Weights of a small GPT-style language model, trained from scratch on English Wikipedia.
Size: 12 layers, width 512, 8 heads of 64 (1 for keys and values), MLP 2048 GELU, vocabulary 31995.
Architecture: RMSNorm before each block, rotary positions, biases on query, key and value, tied embeddings.
MLP neurons of a small language model. Each row is named by its layer, matrix (up: input weights) and neuron, and shows model dimensions 0-95. Each number is 200 + 30 x the weight over its row's rms, rounded and kept within 0 to 999.
Before each neuron's rows, "fires on" lists the tokens most often at its 100 highest values on Wikipedia text that the model never trained on; "fires after" lists the tokens most often just before its 100 highest values on Wikipedia text that the model never trained on.

fires on: "0", "–", "6", " |", "9", "8"
fires after: "2", "9", "0"
L8.up1066,163,207,170,153,214,193,153,206,155,159,213,239,200,213,230,211,193,225,218,205,242,239,216,137,191,261,180,237,135,246,264,179,260,183,192,200,223,203,217,214,202,203,226,220,219,168,199,222,182,172,175,215,229,198,221,186,201,173,199,204,157,193,196,213,213,214,204,235,203,201,257,176,204,250,202,214,180,256,224,207,185,217,170,262,165,185,166,207,187,232,158,198,167,201,218,213

fires on: "9", "1"
fires after: "1", "–", " ", " ("
L7.up1509,184,204,152,174,214,218,207,223,201,199,190,188,254,176,195,246,219,178,216,128,186,253,182,167,203,254,168,182,204,215,184,204,236,240,198,207,183,208,241,188,202,157,196,206,209,226,218,223,213,227,177,164,207,169,170,170,177,220,175,210,204,220,220,158,261,185,233,190,250,193,245,179,180,234,199,245,146,180,217,190,219,147,185,194,244,203,170,225,232,184,219,218,219,213,188,195

fires on: "0", " n", "p"
fires after: " ", " ("
L8.up873,200,185,213,219,155,215,205,231,206,189,176,219,210,203,250,223,235,133,217,214,143,215,157,275,209,255,192,168,225,145,221,221,196,219,177,248,194,197,258,205,125,161,208,207,203,178,206,211,181,156,158,172,250,217,165,189,194,229,237,144,212,230,176,198,205,192,234,215,176,218,239,234,228,227,198,176,223,249,261,250,221,157,165,191,172,169,182,215,183,219,242,162,201,206,195,198

fires on: "1"
fires after: " "
L8.up189,236,243,167,180,192,156,237,168,204,233,197,201,189,169,202,152,283,203,239,133,157,222,201,204,189,217,238,122,219,223,212,185,211,177,175,196,242,185,164,145,241,238,185,218,236,173,203,242,190,184,205,183,220,156,223,206,184,188,157,192,217,199,205,237,195,257,245,170,238,214,155,174,194,251,274,247,197,258,178,171,157,246,168,249,171,211,254,222,212,171,254,188,246,203,199,181

fires on: "1", " one", " "
fires after: " ", " a", " are"
L8.up1763,182,148,183,220,185,176,193,246,228,187,236,165,178,210,226,174,190,187,201,139,183,213,209,217,206,150,155,259,165,147,232,156,193,195,192,210,166,188,235,161,192,184,200,172,211,177,201,227,200,164,198,199,215,201,165,167,219,217,241,188,206,175,224,205,160,228,194,166,123,232,140,248,237,215,192,223,178,225,193,191,155,162,186,222,209,215,159,162,190,161,210,178,201,235,173,225

fires on: " ", " ("
fires after: " |", ";", " /"
L7.up1907,231,150,134,127,175,221,192,229,225,180,192,216,240,254,210,232,241,146,202,175,156,234,209,173,208,168,160,167,223,242,236,184,217,194,207,193,213,219,227,243,179,191,214,168,226,223,197,183,245,182,156,223,260,235,237,214,168,219,168,217,164,183,212,167,149,190,154,173,157,174,228,227,229,154,196,213,199,166,205,237,199,212,199,195,154,157,192,171,170,176,201,234,189,197,205,246

fires on: "0", "3"
fires after: "2", " "
L7.up754,231,175,163,165,152,212,171,254,202,198,181,241,182,206,219,179,230,236,211,239,194,241,201,205,185,221,199,238,204,168,248,187,164,225,172,193,178,201,282,144,152,273,158,210,225,154,173,210,202,213,180,190,175,212,169,180,208,160,171,199,214,199,165,148,170,225,185,206,237,201,144,191,235,178,171,219,228,210,216,184,185,212,226,202,175,211,165,232,167,170,181,227,219,222,173,203

fires on: "2", ","
fires after: " ", " (", "–", ".", ",", "\n"
L7.up903,160,169,210,170,176,194,224,196,217,231,196,171,199,183,231,176,179,182,231,177,216,184,211,254,174,176,218,174,204,170,169,173,253,199,176,222,224,199,229,193,183,179,245,214,163,167,184,167,234,203,228,194,160,194,190,190,171,164,178,181,202,216,201,177,173,198,163,255,189,174,181,155,253,174,149,192,227,157,176,232,160,267,232,214,237,229,247,202,188,190,188,167,168,205,154,235

fires on: "2", "1"
fires after: " "
L7.up1008,234,209,203,220,245,243,229,218,206,221,221,164,214,213,222,209,183,191,215,211,181,245,214,240,184,192,127,220,166,211,244,195,201,216,189,160,188,228,200,218,170,214,204,195,192,192,265,159,159,159,214,170,181,169,264,210,179,174,202,211,217,189,174,180,186,206,158,247,226,193,231,198,231,214,194,257,189,219,175,188,223,200,222,224,185,180,163,231,181,192,197,167,229,246,201,195

fires on: "2", "9", "7", "0", "1", "6"
fires after: "9", "0", "2", "8", "1", " "
L8.up247,197,206,229,223,202,233,151,231,226,254,256,180,249,186,181,216,269,185,205,197,220,205,177,204,203,171,225,163,213,132,203,208,209,170,213,250,215,238,161,180,201,167,257,205,230,161,195,177,236,178,239,174,189,198,214,150,187,154,183,191,201,222,224,148,173,192,160,177,189,176,229,219,192,201,222,209,194,247,160,155,136,154,180,153,189,209,204,206,180,249,241,258,178,170,240,231

fires on: "0", "2", "1", "7", "8"
fires after: "2", "0", "9"
L7.up1580,266,169,162,153,210,218,161,235,186,168,190,247,208,184,141,202,235,228,175,227,200,216,186,165,222,216,167,211,191,165,215,161,193,211,260,166,165,228,202,204,210,194,218,94,185,126,143,144,238,220,176,164,235,252,206,244,184,215,185,219,209,228,196,224,181,220,168,231,210,170,182,200,305,222,210,209,248,203,205,223,232,143,233,196,195,179,220,175,168,167,213,161,219,208,201,217

fires on: "9", "1", "8", "0", "4"
fires after: "1", "9", " ", "0"
L8.up350,187,204,198,204,220,240,212,169,177,166,246,208,223,182,212,184,243,179,226,164,173,170,182,172,212,178,192,217,209,241,120,170,200,159,225,164,216,182,214,247,163,152,204,189,211,136,162,194,225,200,197,186,225,187,190,203,192,218,227,157,215,216,187,180,235,168,235,250,131,193,225,260,175,213,185,192,170,232,150,236,221,246,214,248,142,197,213,257,210,163,228,207,200,216,207,209

fires on: "2", "0", "9", " |\n", " April", "1"
fires after: "0", "9", "2", "In", "6", " In"
L7.up686,159,149,234,188,178,255,200,170,212,132,205,191,171,214,216,179,225,195,189,224,150,200,186,164,155,235,203,222,153,171,242,202,174,230,269,198,234,203,269,157,146,143,210,210,245,228,202,246,203,194,191,210,222,142,209,173,206,179,176,175,251,195,210,169,168,179,183,232,195,199,228,212,255,234,167,197,218,186,190,220,206,231,214,163,193,230,185,185,208,195,227,208,216,204,142,192

fires on: "2", ":"
fires after: "0", " |", "1"
L7.up1056,229,209,156,196,240,202,174,195,231,235,195,186,201,202,189,208,153,171,189,235,198,168,191,215,201,176,210,217,197,194,211,198,232,257,172,223,265,195,238,230,161,218,199,176,180,218,240,248,281,187,221,144,220,173,193,217,191,185,152,202,254,199,159,226,284,214,237,160,171,205,223,164,204,250,229,186,231,218,176,226,185,141,160,224,207,202,150,166,212,237,190,180,233,172,197,220

fires on: "2", "3", "0", "4"
fires after: ",", " ", "2", "1", "4", "3"
L8.up1873,216,190,240,194,184,275,186,213,231,234,188,176,233,186,206,195,239,202,166,212,193,197,152,197,171,232,205,207,203,211,256,213,165,203,208,231,195,187,195,157,201,204,189,191,231,231,193,217,171,179,217,180,190,267,227,213,188,215,222,220,256,174,193,193,198,223,180,167,216,218,157,252,213,178,207,225,205,174,246,170,190,234,218,204,202,208,221,182,208,218,197,270,198,203,185,217

fires on: " ", " (", "–"
fires after: " |"
L8.up1360,179,185,222,187,202,186,181,220,183,163,152,169,214,156,258,204,175,209,173,184,203,243,151,251,219,191,154,229,208,174,234,189,160,201,154,172,180,197,222,224,178,171,180,147,245,173,191,262,234,214,227,204,193,202,187,212,197,223,169,209,208,180,198,254,217,189,219,176,216,194,185,206,162,251,153,203,210,151,216,268,163,177,167,178,187,236,212,192,172,210,212,204,186,225,200,151

fires on: "1"
fires after: " ", " the", " ("
L8.up614,234,140,169,157,216,229,233,196,230,195,243,126,215,215,179,205,175,185,254,204,184,227,213,245,178,199,207,202,227,178,206,184,195,284,200,228,174,165,247,202,171,196,204,200,223,204,241,193,205,175,239,183,197,206,190,208,177,232,131,143,225,192,198,219,263,229,150,203,182,224,189,216,147,224,187,201,226,186,247,215,195,237,151,165,157,232,224,202,154,166,229,239,225,226,226,154

fires on: "1", "2", " "
fires after: " ", "'\n"
L8.up1291,258,205,170,252,263,208,163,215,204,226,172,183,180,179,174,160,147,175,182,196,248,206,215,157,235,176,190,181,227,209,169,239,244,249,190,155,188,201,245,191,154,203,210,164,174,198,188,207,227,152,205,227,153,173,185,170,206,199,204,242,174,211,171,154,218,238,225,241,139,194,203,192,212,228,208,165,246,229,259,198,197,218,202,154,209,197,160,241,226,183,184,139,214,233,188,194

fires on: "1", ",", " |", " ft"
fires after: " ", " (", "2", "3"
L8.up1404,160,194,199,214,183,175,201,190,200,168,184,187,236,165,181,181,197,136,261,215,196,185,153,202,224,230,157,168,213,154,212,153,194,241,165,210,172,192,241,156,208,209,212,238,200,160,229,165,189,250,185,192,229,201,154,170,210,185,183,181,251,184,184,145,177,218,212,187,243,170,201,153,157,237,178,214,187,198,152,219,226,219,204,165,204,157,251,221,150,247,209,208,183,226,220,162

fires on: " |"
fires after: "1", "4", "6", "5", "2"
L7.up3,269,240,216,150,190,166,190,199,200,237,255,166,180,222,225,207,198,192,191,196,179,196,241,238,153,205,161,151,203,159,234,149,226,207,262,203,223,189,208,179,164,140,171,180,251,215,215,183,216,137,219,194,178,207,216,195,166,273,177,206,192,216,197,202,258,187,189,152,195,220,205,185,198,227,213,180,245,190,163,193,236,232,203,206,265,261,238,237,198,163,207,186,166,232,216,187

fires on: "2", "3", " c", " most", " b", "4"
fires after: " ", " a", " the"
L8.up1069,224,195,175,246,224,197,151,198,234,222,230,199,198,186,155,203,160,166,238,149,206,213,248,216,166,162,124,186,138,208,173,193,233,230,227,234,198,194,200,199,160,194,206,173,196,180,165,172,191,215,131,125,270,221,192,162,182,163,168,151,210,219,203,222,230,220,170,235,211,171,173,153,219,194,204,241,207,171,227,222,192,185,198,194,215,180,153,186,225,228,257,191,201,198,210,203

fires on: "9"
fires after: "1", "0", " the"
L8.up652,230,201,227,218,224,188,214,212,273,216,199,182,229,187,137,184,198,189,205,166,227,179,129,210,141,201,206,157,244,190,191,224,198,235,209,205,101,205,188,172,238,192,208,160,226,181,254,164,196,195,200,176,221,202,209,152,190,192,157,188,210,187,222,177,176,254,173,232,178,224,212,118,164,233,195,214,210,216,248,204,176,244,178,260,189,159,251,220,168,218,186,182,207,208,220,196

fires on: " ", " c", " at", " of", "–"
fires after: " |", "|", "°N", ","
L7.up119,192,185,187,188,174,134,174,215,192,152,206,189,219,187,245,199,219,178,191,186,214,250,224,218,191,187,216,249,159,272,214,124,211,199,203,216,202,191,210,272,187,169,191,201,214,218,246,209,238,201,186,131,193,180,164,180,196,178,184,167,232,203,199,188,208,266,206,193,203,271,191,199,204,184,207,224,220,203,220,247,244,201,145,215,218,166,182,225,192,195,252,150,203,287,224,183

fires on: " ", "′", "°", ":", "-"
fires after: " |", "5", "3", "6", "2", "9"
L7.up14,203,180,205,200,221,217,207,229,200,264,255,211,213,241,205,186,200,128,184,230,135,218,142,209,197,170,173,186,168,200,242,178,205,215,251,195,256,176,125,203,197,183,248,189,200,234,242,204,202,165,175,150,188,184,203,152,180,169,169,233,184,165,157,204,175,176,197,110,200,204,143,208,210,208,205,220,155,197,182,215,169,220,203,230,206,240,188,198,163,211,289,245,204,187,220,162

fires on: "2"
fires after: " "
L8.up604,224,212,225,191,232,206,152,184,220,173,182,214,194,200,167,176,147,200,208,185,180,197,151,164,179,175,224,221,241,181,206,179,218,182,210,199,210,168,206,214,166,212,196,237,215,182,203,223,200,185,182,130,232,191,194,215,188,220,213,184,238,228,178,171,240,217,180,194,157,193,218,145,245,211,250,275,186,207,233,183,213,230,209,173,188,250,204,181,158,191,224,224,239,177,168,169

fires on: "9", ".", "\""
fires after: "1", " No"
L8.up1723,211,203,205,155,227,189,176,207,233,158,166,212,197,184,234,172,200,194,213,209,175,240,193,150,214,202,192,172,181,246,189,135,256,219,249,221,246,206,219,261,227,198,192,229,204,210,211,255,197,207,156,161,236,192,176,181,198,223,204,183,150,228,150,212,248,195,229,212,203,212,234,218,176,264,230,173,186,169,200,171,145,212,229,243,194,168,156,212,183,239,184,191,185,253,191,214

fires on: "0", "9", " m"
fires after: "0", "1", "9", " the", "8", "7"
L8.up986,227,145,198,218,269,206,138,138,191,171,219,196,214,163,220,271,212,186,185,213,198,174,181,205,212,154,237,227,171,146,198,188,229,218,234,187,192,185,244,162,240,183,236,192,204,167,192,217,203,215,191,169,235,174,167,133,200,157,208,207,246,184,205,217,166,163,164,222,265,180,197,223,197,238,172,125,176,241,188,202,249,236,180,181,198,267,150,202,151,225,218,240,167,235,263,210

fires on: "7", "6", "9", "8", "1", "2"
fires after: "9", "2", "3", "8", "5", "0"
L8.up1940,206,202,192,162,139,212,205,224,217,213,188,179,252,152,217,174,237,209,196,191,164,161,177,213,208,133,135,227,233,208,205,176,206,179,245,189,202,175,125,188,191,235,132,224,238,222,218,177,238,165,180,197,165,208,228,216,175,234,195,184,206,204,170,207,228,250,188,180,197,214,207,182,236,199,144,199,176,193,191,239,206,175,217,206,193,207,244,199,192,226,196,213,226,160,212,235

fires on: "9"
fires after: "1"
L7.up1448,253,187,191,234,264,268,228,195,246,237,197,111,203,223,218,179,249,232,204,199,204,175,120,268,220,194,210,136,187,214,185,213,181,258,224,156,193,189,259,117,230,176,176,162,249,163,219,234,224,208,227,163,176,227,182,188,233,210,212,168,208,220,194,206,187,220,137,247,192,186,190,184,183,210,173,166,158,235,147,152,217,178,173,216,202,215,186,263,219,175,208,229,155,217,184,235

fires on: "2", "1", "3", "5", "4", "6"
fires after: " ", "0", "9", "–", ":", "1"
L8.up1010,167,165,198,169,158,253,181,234,167,211,237,182,206,192,211,170,202,192,213,220,181,203,187,154,200,244,164,170,193,196,179,139,204,196,183,213,204,171,160,215,200,235,288,217,245,191,188,166,179,156,239,197,223,205,223,210,152,210,214,223,250,165,213,242,188,214,186,197,165,263,190,199,206,206,208,237,237,227,138,222,146,220,216,187,181,113,172,186,213,201,212,221,268,175,190,192

fires on: " ", "0", ".", "1"
fires after: " |", "0", "."
L7.up1987,205,168,258,199,214,215,201,145,237,205,183,204,242,162,218,214,212,143,257,204,153,190,162,249,189,190,185,226,165,173,202,158,216,202,243,204,228,186,179,197,204,173,163,204,254,213,192,212,224,194,119,201,214,237,198,156,168,225,218,172,240,233,236,146,195,211,155,187,200,166,225,262,204,208,156,230,165,213,232,186,230,175,231,269,165,176,168,210,175,161,230,219,204,196,191,216

fires on: "2"
fires after: " ", " ("
L8.up340,210,202,139,217,218,216,165,247,205,231,171,206,216,233,215,203,216,195,129,159,163,226,217,189,199,176,188,199,230,191,195,193,253,224,248,195,228,223,210,203,184,123,156,170,255,252,174,148,191,142,117,180,230,218,232,190,192,211,206,134,161,183,186,196,142,260,180,221,201,181,195,209,228,216,243,220,229,198,239,186,163,200,183,155,173,200,174,188,189,193,156,183,228,258,223,215

fires on: "1"
fires after: " ", " ("
L8.up1267,206,174,178,184,177,146,211,150,152,232,170,205,204,196,182,212,256,145,265,189,195,279,228,177,153,133,197,198,226,215,169,188,215,237,208,141,175,193,236,155,189,251,208,187,229,170,202,227,166,245,186,184,167,135,192,149,190,232,224,203,193,199,193,272,162,201,146,208,181,151,162,251,196,157,242,257,165,189,144,242,203,193,194,266,167,206,204,229,191,164,198,191,202,196,182,205

fires on: "9", " re", " A", "-", "2"
fires after: "1", "9", "0", " the", " COVID"
L8.up758,254,133,213,160,254,216,163,231,219,203,230,163,225,229,234,149,183,192,153,216,153,184,196,202,241,149,181,175,167,221,201,226,231,225,224,169,214,210,251,205,201,230,206,147,193,189,258,245,145,182,196,202,193,160,213,285,148,174,161,217,201,208,191,211,124,161,146,243,127,242,227,181,180,192,189,238,231,287,181,220,151,217,212,249,146,207,230,257,215,163,217,229,180,139,149,213

fires on: "1", " El"
fires after: " ", "–", " Al"
L7.up837,192,205,219,162,229,181,181,250,248,188,214,185,181,234,198,245,205,167,226,231,183,205,192,209,186,131,235,154,247,209,213,175,202,213,214,223,166,168,210,176,202,186,233,214,189,122,166,199,216,207,190,236,152,219,229,137,172,254,193,210,202,227,199,223,177,196,161,178,162,189,199,188,258,216,194,210,221,186,201,231,136,248,206,192,217,204,252,140,201,184,205,163,237,188,241,187

fires on: "0", "8", "9", " T", "7"
fires after: "8", "9", "7", "5", "0"
L7.up1298,245,151,199,173,214,174,136,218,216,210,171,222,211,222,257,196,186,194,216,162,173,211,195,227,235,148,201,198,185,198,159,174,180,176,205,165,215,194,226,190,240,179,252,213,195,173,223,240,265,181,238,178,244,181,230,210,132,207,141,234,179,185,207,221,215,200,112,217,212,193,239,154,249,221,218,214,164,235,212,188,230,257,212,195,210,163,167,164,234,188,256,171,207,178,241,198

fires on: "1", " refer"
fires after: " ", "–", " was"
L7.up165,171,160,233,209,202,200,228,176,176,251,160,220,223,148,200,233,199,183,245,224,198,212,201,264,203,190,162,162,186,190,194,163,174,251,233,190,187,193,225,93,176,251,227,203,170,155,225,178,236,177,193,165,194,182,209,190,223,238,225,226,222,160,181,226,212,194,203,230,222,201,223,180,237,237,173,239,213,218,197,241,179,178,184,176,105,237,153,186,177,214,230,142,239,128,170,168

fires on: "0", ",", "8", "5"
fires after: ",", "0", "9", ".", ":"
L8.up1394,268,157,227,166,199,182,176,178,191,214,240,203,235,195,181,240,176,156,187,187,188,175,217,273,173,210,195,205,196,212,171,172,250,225,226,145,252,191,232,181,204,187,197,205,197,127,198,255,165,172,164,172,228,179,144,194,186,131,214,126,203,250,173,171,195,141,205,188,224,190,191,204,224,207,266,223,196,154,183,157,189,196,234,202,231,198,142,247,182,244,256,204,183,172,167,202

fires on: "0", "2", " of", "1", "6"
fires after: "0", "9", " ", "–"
L8.up1183,204,141,282,197,195,221,174,246,198,182,226,206,267,207,177,240,212,240,188,213,177,206,178,208,196,125,179,187,179,212,178,189,206,151,233,140,272,224,219,162,176,146,195,219,253,205,205,158,142,223,209,153,268,171,197,193,169,204,205,220,246,194,197,158,202,179,209,213,233,199,191,153,245,182,167,254,209,194,159,205,211,221,201,185,228,173,211,164,201,203,162,196,153,224,218,188

fires on: "0", "–"
fires after: "2", "1"
L8.up2031,196,228,144,125,231,236,204,189,213,140,195,181,184,232,176,227,207,198,247,203,183,229,211,219,241,245,251,192,192,141,201,163,185,170,221,176,145,201,173,184,215,212,154,186,178,235,232,204,170,220,229,188,185,193,189,157,172,170,226,183,200,232,190,184,159,202,234,170,233,198,192,247,183,214,169,209,215,256,199,231,246,206,248,218,216,173,178,232,168,120,226,201,172,176,199,206

fires on: "9", ".", "2", "0", "1", "3"
fires after: ",", "2", "4", "8", "3", "6"
L7.up1473,146,203,226,189,184,214,197,201,243,196,125,228,215,231,257,237,196,173,208,241,149,173,246,214,209,184,189,243,188,256,236,185,209,204,239,197,207,166,182,180,167,189,195,232,183,210,169,244,208,172,220,198,228,223,187,202,191,187,162,202,206,205,164,179,184,207,233,209,192,226,178,159,241,229,176,202,181,199,168,147,186,200,234,250,159,177,210,204,212,217,206,181,220,176,140,192

fires on: "0", "2", " order", " never", ",", " April"
fires after: "2", " ", " in", " the"
L7.up885,197,191,183,154,134,216,237,146,213,211,268,181,229,211,205,183,150,206,201,211,185,254,149,234,125,213,214,173,199,231,145,176,198,213,235,124,209,189,213,201,184,173,218,202,190,192,243,194,252,134,236,155,274,145,192,153,199,220,136,105,177,164,227,213,214,161,218,239,231,193,158,217,260,210,224,261,221,176,237,210,211,159,198,210,171,179,241,165,151,182,189,207,212,158,213,163

fires on: "1", " E", "2"
fires after: " ", ":"
L8.up1128,277,214,169,237,147,224,201,198,233,206,202,176,216,182,182,164,259,207,170,218,186,152,242,209,160,199,174,154,160,230,179,164,248,195,191,185,213,170,193,209,165,218,192,209,205,235,145,180,219,204,200,194,234,227,232,165,171,239,170,165,186,141,193,201,200,223,214,119,239,251,173,220,184,224,214,167,230,186,242,169,184,127,178,198,142,219,208,177,185,214,207,233,200,216,214,244

fires on: " ", "0"
fires after: " |", ",", "0"
L8.up656,186,162,250,147,178,248,153,205,157,189,212,197,266,226,158,201,209,169,229,219,146,208,187,245,201,204,174,185,214,196,186,213,212,225,211,197,184,199,139,219,158,179,216,158,163,254,189,231,195,186,153,208,227,255,215,190,178,182,192,132,205,195,222,157,199,207,161,210,162,247,180,268,213,205,165,207,186,254,254,222,178,185,179,229,196,156,154,221,201,211,209,218,159,161,194,229

fires on: "1", " ", "2", "9", "0"
fires after: " ", "0", "9", " |", "|", "–"
L8.up9,224,175,259,203,191,211,213,177,180,223,220,156,247,214,202,208,163,191,200,174,240,185,181,216,186,207,152,253,205,163,179,172,155,249,220,211,173,201,257,145,187,163,167,212,237,180,234,247,189,200,212,105,183,177,209,248,217,179,238,172,174,162,209,231,122,190,191,237,178,210,246,190,223,200,237,228,164,228,219,243,187,174,143,218,270,229,217,175,190,189,212,135,158,185,222,172

fires on: "0"
fires after: "2"
L8.up1833,230,183,217,195,205,204,198,229,165,179,157,175,246,195,248,231,209,160,224,249,212,210,186,179,228,208,149,183,207,161,246,186,169,250,230,232,230,229,227,213,159,244,179,205,230,172,217,249,179,200,123,175,253,180,188,192,183,175,169,201,227,157,206,158,263,212,165,190,246,187,179,168,193,177,181,227,172,235,181,235,202,247,202,263,198,175,217,223,218,129,231,229,185,194,178,195

fires on: "0"
fires after: "2"
L8.up683,208,215,207,182,198,212,183,218,184,193,191,210,258,178,206,209,232,187,214,269,209,194,176,220,217,216,204,169,169,226,266,172,169,211,209,212,200,194,227,172,161,189,153,277,236,181,267,196,180,187,227,163,204,183,210,163,185,179,148,203,270,173,205,167,225,243,210,230,229,224,218,203,188,180,248,203,176,233,218,149,192,239,124,212,192,194,141,196,209,201,202,126,247,177,204,150

fires on: "0"
fires after: "0", ",", "5"
L8.up1277,219,215,218,184,195,203,113,189,206,183,237,195,205,239,212,201,212,150,217,204,170,202,190,146,166,197,239,185,191,196,177,141,187,215,216,167,200,201,240,201,146,192,250,129,200,169,175,181,169,156,239,191,212,176,175,161,181,237,207,166,216,222,179,155,234,205,182,195,250,193,153,171,158,231,184,213,235,217,248,175,233,185,211,279,199,187,199,156,210,186,214,178,195,207,171,217

fires on: "9", " ", "2", "1", "Pe"
fires after: " |", "1", " ", " (", "0"
L7.up561,187,192,216,186,184,169,215,230,222,200,165,203,216,161,265,211,267,180,232,207,183,188,255,193,209,241,191,218,181,199,229,216,196,191,192,216,272,166,222,138,193,133,217,218,171,202,219,165,158,175,188,179,191,187,196,188,197,119,206,215,156,197,182,247,192,191,189,296,207,273,214,157,210,230,152,214,173,157,225,156,195,224,240,221,186,159,171,174,185,243,170,221,182,178,220,179